python train.py --num_key_value_heads=1 --parallel_block=true --lr_head=0.00717 --final_lr_fraction=0.0 --dataset="wikipedia_en"
MLP neurons of a small language model. Each row is named by its layer, matrix (up: input weights) and neuron, and shows model dimensions 368-559. Each number is 128 + 32 x the weight over its row's rms, rounded and kept within 0 to 255. Numbers have three digits each.
After each neuron's rows, "fires in" lists the words (lower case) most often at its 100 highest values on Wikipedia text that the model never trained on.

L4.up1586:187113129119128123197108167058089181159103085194107094103135137131123111104089075105089125115145088150083099170066095099168162152122132091175156103083075104102100125095153162084148157144133067168094098147127122161115160119075122165157130101122157151159155094148073159092156105161051123122160073125101116066161147130173153107155161167074134135099130151160114109173091139122099116133100172129160145172110097133109109093136134124077153144176149132129143128142128126078113147152188151136164132146124159101092100125099112202150135165138096165130107173149142170126133120133117142117
fires in: "in", "a", "the", "his"

L4.up940:061180122100131133132089089091140160115090027111139082134135108157137125082103125113112156090156144127113083085101106137108105125108135148084141172124098147133139099120178141126179110118093109063117133082118166122128187119163120148089157107139140098121138140123132114083067171148086126199191184054131194107108087125088143157129143142065102146119119156098170164113142076099178116154144151145153123124150171134118147151152117140170125138120101142087115165192098118113116153118110121128134099116076131137142147134123120120165159104102116174168110179062157118177151120128070139101
fires in: "and", "of"

L4.up873:136148141177116059102150063201173122068083112111173110078088105121133117153132111132110119114115146100110127086175112157122174106143173149089083141162132123124138087138149098136135154130101088112132106195152110146139168124129093156117153109110115081115064106149130099110125134194153138162162093140127137122097108165114083152128180104079085085132104168165105129110213107087152076146106067147143106124153143126179200093093178112105157163159135192132058174118078087131081115136133116123126088151108094152147154107083122114150031101158111131152120082176088225136149201090143131156
fires in: "and", "or", "those"

L4.up971:156085190146089160107129107134168164101159136143159165073123132147132127150145104144123052153114088140120099137111036137093210109134105094136137140081161123087113136087101172181114138204122141086128102114062112150156166077148084172114146128154088110131157148122134143129165058138076099167135144106081103155134093164155095184124088092072168168131080131123179129135169111106105174137128113070125094110129141140103173132166109086119103155170091067121147119117074121197152176146125157133108111136101094121096068132119084130143124140142092128127117177143147134116096136144123132175
fires in: "to", "would", "might", "does", "may", "will"

L4.up94:124158139120149093176196161121083149091047162165136118187161066108130172149073127153176143089151099076123096143138134136104170064122151105158166125123088140216135059147132118138113132088100119140175177130124117153112132112175125088102138154106137070155141091108096088137118109135162143109122127198118091084098131116159040146112221148103158072126128082147116106142187110106150125147122157129106089117114181136083128100112102103105156093170153144122129228130119066140153214166091144140081170206114170179102114103159100142089122139153143076125192163112138153136138104073121127113
fires in: "for", "with", "of", "to", "has"

L4.up2725:090138148151059159081117147133111137128146125112145116119169116173161212152056150134188159171115105123122121131128118126143126151107121163123113158102120089074120103162157085136114197141078055146154158098123101165124113108119143141146109109096077119117154122151087155153145151138143140172190111069203140081145100134190105081167129083144094148121132157069147133143155117060120067142148126131150116127115145067143134113139071156117156168177111119178081107124145157105081110175112058148150140166083170104152165156167101139140079084156137120125159198110137127098144156130132196110
fires in: "the", "a"

L4.up58:155125118124149149166128151100128107121180133110099166123093111109115153184169127099135143114110122166101098159173165148095059114153088112096112079142040122107106156139134098167131149119116107085149189144143114108094096162113100156140128120110125167167162139080133152157060110128143120157080153141142141114179140090165124149133080136133099183115121119161113129141107164115153145161119093120124155119134146067118119140119153098166103142098181189134071093099102093111149144167135108129155062151131170101121106086178098136105144097087146125188115135140161110168140099120178127166
fires in: "of", "by", "to", "from", "a", "the"

L4.up2017:148169085156116089129133169190159126129095052136108115125166135133122112191114093143150100131103178105152079176152137125147111114101093125138122113102137084095155162130098117135166162160124114139064123211165170106176153057102150077145150136106124135123109141128112148188090092124110072094149111107145131114134122160159113095150092155130094161090172135147119078150148142055110100179233113121095099088192118128202159125117099180053117129191157111102141147152087093144144125164062107138119130114150138055107087135118134168100116121091173112148137121114082078153090149111117099139
fires in: "a", "as", "the", "also", "an", "be"

L4.up1977:075096084104136165137072176118133193078101123163135132172141100114100150141132175086142119125045149156126108130114160164117179100124122117084085077091085135084113124119151101105113131148137092119142114086146089150168133094170094086157129121098149084178130113096164114176077160134152153126104087120155116098135131114116106046126138154120121160168172086121128185101157120120135095137098080122093079104099148170149091177153126168123162068141116093150118150124140167111149134178076149109132150153106158173194122117135120089110159180096156160102103059108128151125160132151124110150
fires in: "of", "to", "by", "the"

L4.up455:100134112121088065139089136139172113123166137095168105153161125180145106121133107137101162132083093150206167125104075158076126112142134053053102096060088139218164174035134146077159164127154164155157155120138082065156169085129136098107112101117129151119117104179133085145107099172150115166122165166098113136164081102131175107082086091112109064101137100137101116121194072158128091100141140122134114102137052130108159118129144139159145157121135126139151183152185178139154130118150135086163168152097118078169143105101118117053147091139126133123102174139084150134147112207103083167
fires in: "to", "the", "until", "of", "since"

L4.up2576:110073142139150118104140148145157116128107091146092143066157118091133120163121172139157144143081074128106127104073184138095116127153176169109091207152118043095188049152132077076193135159100164140127123130122155110160103104103111160075132078108101127091178071103145088105199071110125159085151129090116106130085141157074141147104136101111084073150140169107137098074182073133138138158117165115089108127103151155136115137144153137118141126119133093157156122129101121161127131113134100113113119096147151144088176099139114167122110076077127145137072199105140149087070179129144090140
fires in: "3", "2", "local", "1", "hampton", "3rd"

L4.up1440:106106141064111130146130153124123136124053149166148167154135139116070172118163087160150112160101122191149153140132102089093165151111123116145114157099134098000158111161167112117094137129078107109104103148108104151115155157124127143047148152105097171101173102188137095097143151157180191073188174092055108127150102090080093165108107185094149114086135169085206179121124150173134157080132121194158141119211154074146110130106098151154173127168162141129165101157146162111097103120151154155121132078142149154118110122143098112157160124138192161127121172115169085060185162104141164076
fires in: "which", "that", "it"

L4.up158:157136180171051168134207103118087022163151183104177119176139140162113126149111126085201176136100051158120120103082102087068146157108090068083136136159143125109161146108110177149108143118139182179152151146128119124159131097185166088130171083182129140122097157102134123148095102044146093164148134099079155135147137180113119156131101174205109087131096081089138156153195127084123169174144143114118139142135111151162168126152163076172062155150110121144109158113105150093124150118095162144137119160133166061157120098116173085078116118105071156117131131092159062099120082168101148166
fires in: "had", "since", "first", "having", "not", "be"

L4.up2705:164128156119120111100086178151094100165123106057072126171060129088128095185100130184133102151085130126126181133186157136121172159192132108122155093134118178137143123136192125160207126157119135134101113145140096094067151135112152177182174151127125117084116198127161095166137152124129194146144122134088115112127116121166107136139114110113142082128075118106150186197095095122168201136086114158086088133159139150084118084118115156091143154148133147145077148152144088157081180125170168155130164145106144121144137087122101116122133133106130090100131124162143132159121182147185126083
fires in: "from", "to", "they", "was", "on", "it"

L4.up902:117129133178092140098105120152137144124081161049171175084096128170173181113080132118150093107132095104173122157158166138112179137157154102105118084166114140108112083155126082136122162124200146096152158167112092092129161185077098117124186133125186170146059099125030144172086158104146097100154114156140135118091119094121171169089106138158114148169135151058073156112080199135152158059112096133158118136127148153100149178155151155162102178130101135155082143130076141177148139125106083192141136172036142124103155121094124122132142159098141124166188090125073101137103133126085100124
fires in: "a", "while", "bacteriologist", "the", "whilst"

L4.up2428:169196155130149173098100099145104159152122143128164140111171111118156177129128063113070113156098127163094149200124150099046102106123157167145143128117118160125160105165125097115203174141074109094094192158107114156111160116158109132135142101199156132133144094162160104131098114163099102123134080123094110153064107096091114125132148129090124116112071134135103126123184108065144158140138163123112127174109158144124053162112111110117090072093070127164156109118126074095119160140107175148126082128124154046095140110141109097125186123090155110141100095135161078101133097175130162081
fires in: "0", "1"

L4.up1378:150170144161139128093190070093112123124112142183112145160076108175097096124068132188117154138080143109115189144071094102136129146141101113141106131155110147128139101121125131087091097197097208132194149116109132144034098158123051099108094100112121103143170059096030112152142130143123117085059154056176213176087151050107106110119131123102110100102153106097125098133106138148140157103161177107172188102135144163114094088067178134145098100172111123134134163108177142179129188128063106151148185100183121105127122169164107134144144121136123100106140108038146118085100123147159112110
fires in: "was", "are", "has", "have", "he", "had"

L4.up666:133122126135158121129204104184146133136102111136125172152093126048195128127111136182162147114129139114085164130149054100145099098181111148212129214108160180160120071133089072174112131079164127139195162115120080068161137138113084153113086172124181162106126151121137151146129154121105123113086095215144109142130125145126145146139144176159129079148101160133052132084145056119080144088161131061127136193149126049182184161120097123096115104140134127105170165160109170121133155124050134125144147176129141153116153163093197072163173158148131109114126088090143125136089120103185130178
fires in: "in", "the", "to", "for", "a", "over"

L4.up976:066118146121131110142122133077155131118124140193145175143108148057194123147165110146119062117049144178093170106099136132185105099122137134107135193152090103169160160110135181123127151120156117155126115137128071144118157181063207211130143125104134089081115082116129080128042116163095135130088119131130152131109169154145129114102159098180123111150100103133134161166116129151153136109206151135051145168179130136178171118161158149133104154127145126136113108145179152094146080100084127143117146131080130125111134122166148132116060087086108077114127100179161073125089096150166113067
fires in: "that", "which", "they", "the", "i"

L4.up1404:106106077090088127125161111126089133086180126139121158112178101124079112087130156148138144139062184160026151107105089131142084145109113148063161107108137131074095107135130127096137160168125067162140143092172107154110152148076169130209118164147096161161127149146100124100130134104152159106129068116093077104119109100149098117143166114078169078154150104128090196075146084156080092120097147117106078179130077097096083174063092099096101103174082099130112149136074125126153104133136142078082183093100102160103139134134092093148087186214109162143170160102123160156130092144136119148
fires in: "the", "on", "to", "of"

L4.up1521:116060134118165139117083112095121170147128145114171115098170180167100109091124100095106105158127105134140116098109115100130146163112124169083141119117129088115146151101132131114142113101151140127132051168112152112136063104133145152159163125142119092089158092158132063167135117139079171076152088120119086131098110157161144152075078139137060139106120152069122144164175090125081141122187127133086106139168144103151150139110128171133125154160091127141143085162141129159093079132140085188148094093081057123163165097164074154130100073120135123152121119140193093087113171131141200125
fires in: "the", "and", "e", "became", "become", "is"

L4.up1876:104135131065132020174152195125146174141092160137128137123170100122110147149102163140133122209089069115127139081202114079158119086124073148128120124146082166077135198097094134146168136179129126102162149172119038135136104137109143089130165137170147123114125126078133098114126182043130119134118131111120161115102148101207169135077186142131116111181118112156104112150147048122112114181162144146188199179171169134131111087090130131107146133098152135192183098119109131090081108120105109102140091131085131106126139176122152160146156237140135158144193148154141093120093146089131154158
fires in: "an"

L4.up403:156189125127112177107146088157064150172088135168067094106130160076057109135133091144138086129110110146110145092108088147123120127140156115130095096168166124149124087093137186106143130190073133152107052135115073158120163121126100175141119149102116131112151116120092155186134111103070112138148147092118124143117138143093074159146194172122128126149115101173129114166086122190151142195132124114131111154166115132099115105111130055137101154191104155156139102125116154155124145137178134191179183095131092104192124119139125156087113132131133186153106131163124145136106178188144135129
fires in: "having", "he", "had", "who", "has", "have"

L4.up1886:057073133096115148106125102134140110137117087128136136132074126114141162129099110148121142133075102104180098106112083114102145106123165085143064169121138135110117159073069167154085120207155104044155056089053134125141171133151081143131103137163200127115143152114118164152101087153089131151107172098130075134096106145158082136178151127084163112158068101162150152148105101097123169139084128116138129137162140141143134165152127094085096159177115018136150142089067182186097146185138135124102158149126142109117077132119111178147116136152052164061087167131130119103107118127064121075
fires in: "they", "to", "t", "who", "would", "that"

L4.up852:139070150129103186111169126152164106128151128163178087091099090147151127065112081085150109152106096130082131164111155153145141156124163059143152117161137113039113177108085140104119071148168154106159067148046088135172149106141145129145158076121120166198195119090161135097157144090138133147149127097131160139126122176115131174128128112088101089098084042109133110062128119071150099101154167079082102193133098091160163116187157092150117107131089122153121135112163127117115138173154143122187155191137152101103042137065128166143143228059130143106151144114123113096109148111095168100
fires in: "to", "be", "had", "he", "it", "which"

L4.up663:150121085090121164157157109151097100187141091178102179132133165136159103177118089176121122153118085161055097129163118143104172123065140095165098103142076115041143111134184084117161119170101100113180062161136114125173073077121087120116111084138145073152164083162188165121166116103125084102143166137136176135139125156123134151141098132113152146109146132155081117095105127132136145090189064147190118090159135135089122108117154123137105132220065129154148133106208163133074103198148138135132088136100095110188139116099175119178073125141109099147152113106111114124215141121096138099
fires in: "with", "its", "had", "whose", "a", "their"

L4.up743:158135148121111039169123113078153151117139092154145120163144100123117165113093151123104062149102100185130148166119066152158097133106145125066118169118154156094148147112135103127098079169142157149115131086121140120128132098039136181100096087109142125102190137142105200149074119074167141153135132147138126163089119149156087135154082121170161178113159133183132197120127128145181121144124191159154181150140126149106100150126126084106102144104168152116167159092150083100163161169159139176163152141081123099131104093128110106087085133198191125119176072128123096091109107147113170206
fires in: "both", "between", "of"

L4.up1141:044194147133191104109168140140070165089090113186109116082175063152186158169134082186068203085128110118085116112071097151112062152169157099132080151102142126093151115157120123100080019165141110121109130132128106124061068158071135149174116115141088087119221111154121137146138149173085149180090156085120165127208161175095110126073151094079114167150090103084153071151120108075092209180103123126127120146172086171164188103120127150128117162120124126090206136167181171172149192111068099126135142086182191136165099126115180153186151117176112099139158103136165157109145207079134108117
fires in: "1", "2", "came", "up", "coming"

L4.up1327:106135141090088130115072139149115095169081138103125134135131064156088107173133099095079160127135103161126116096117188145174151179104114164138149132124122106078123090163152063090109085085074061132109113168103068102078093092069137118096158142098172118116171089141072131170092100103118113107126079107176153043128136113139088132150154102165164169097150213179146163074134138101099144202117176166055092121119107151136110156155029127101134140105126116062154115127204174116121136216091094157061085144097163144126158080131149118118159165128123133115122119181168141164105118127194104113
fires in: "while", "of", "in", "without", "pursue", "before"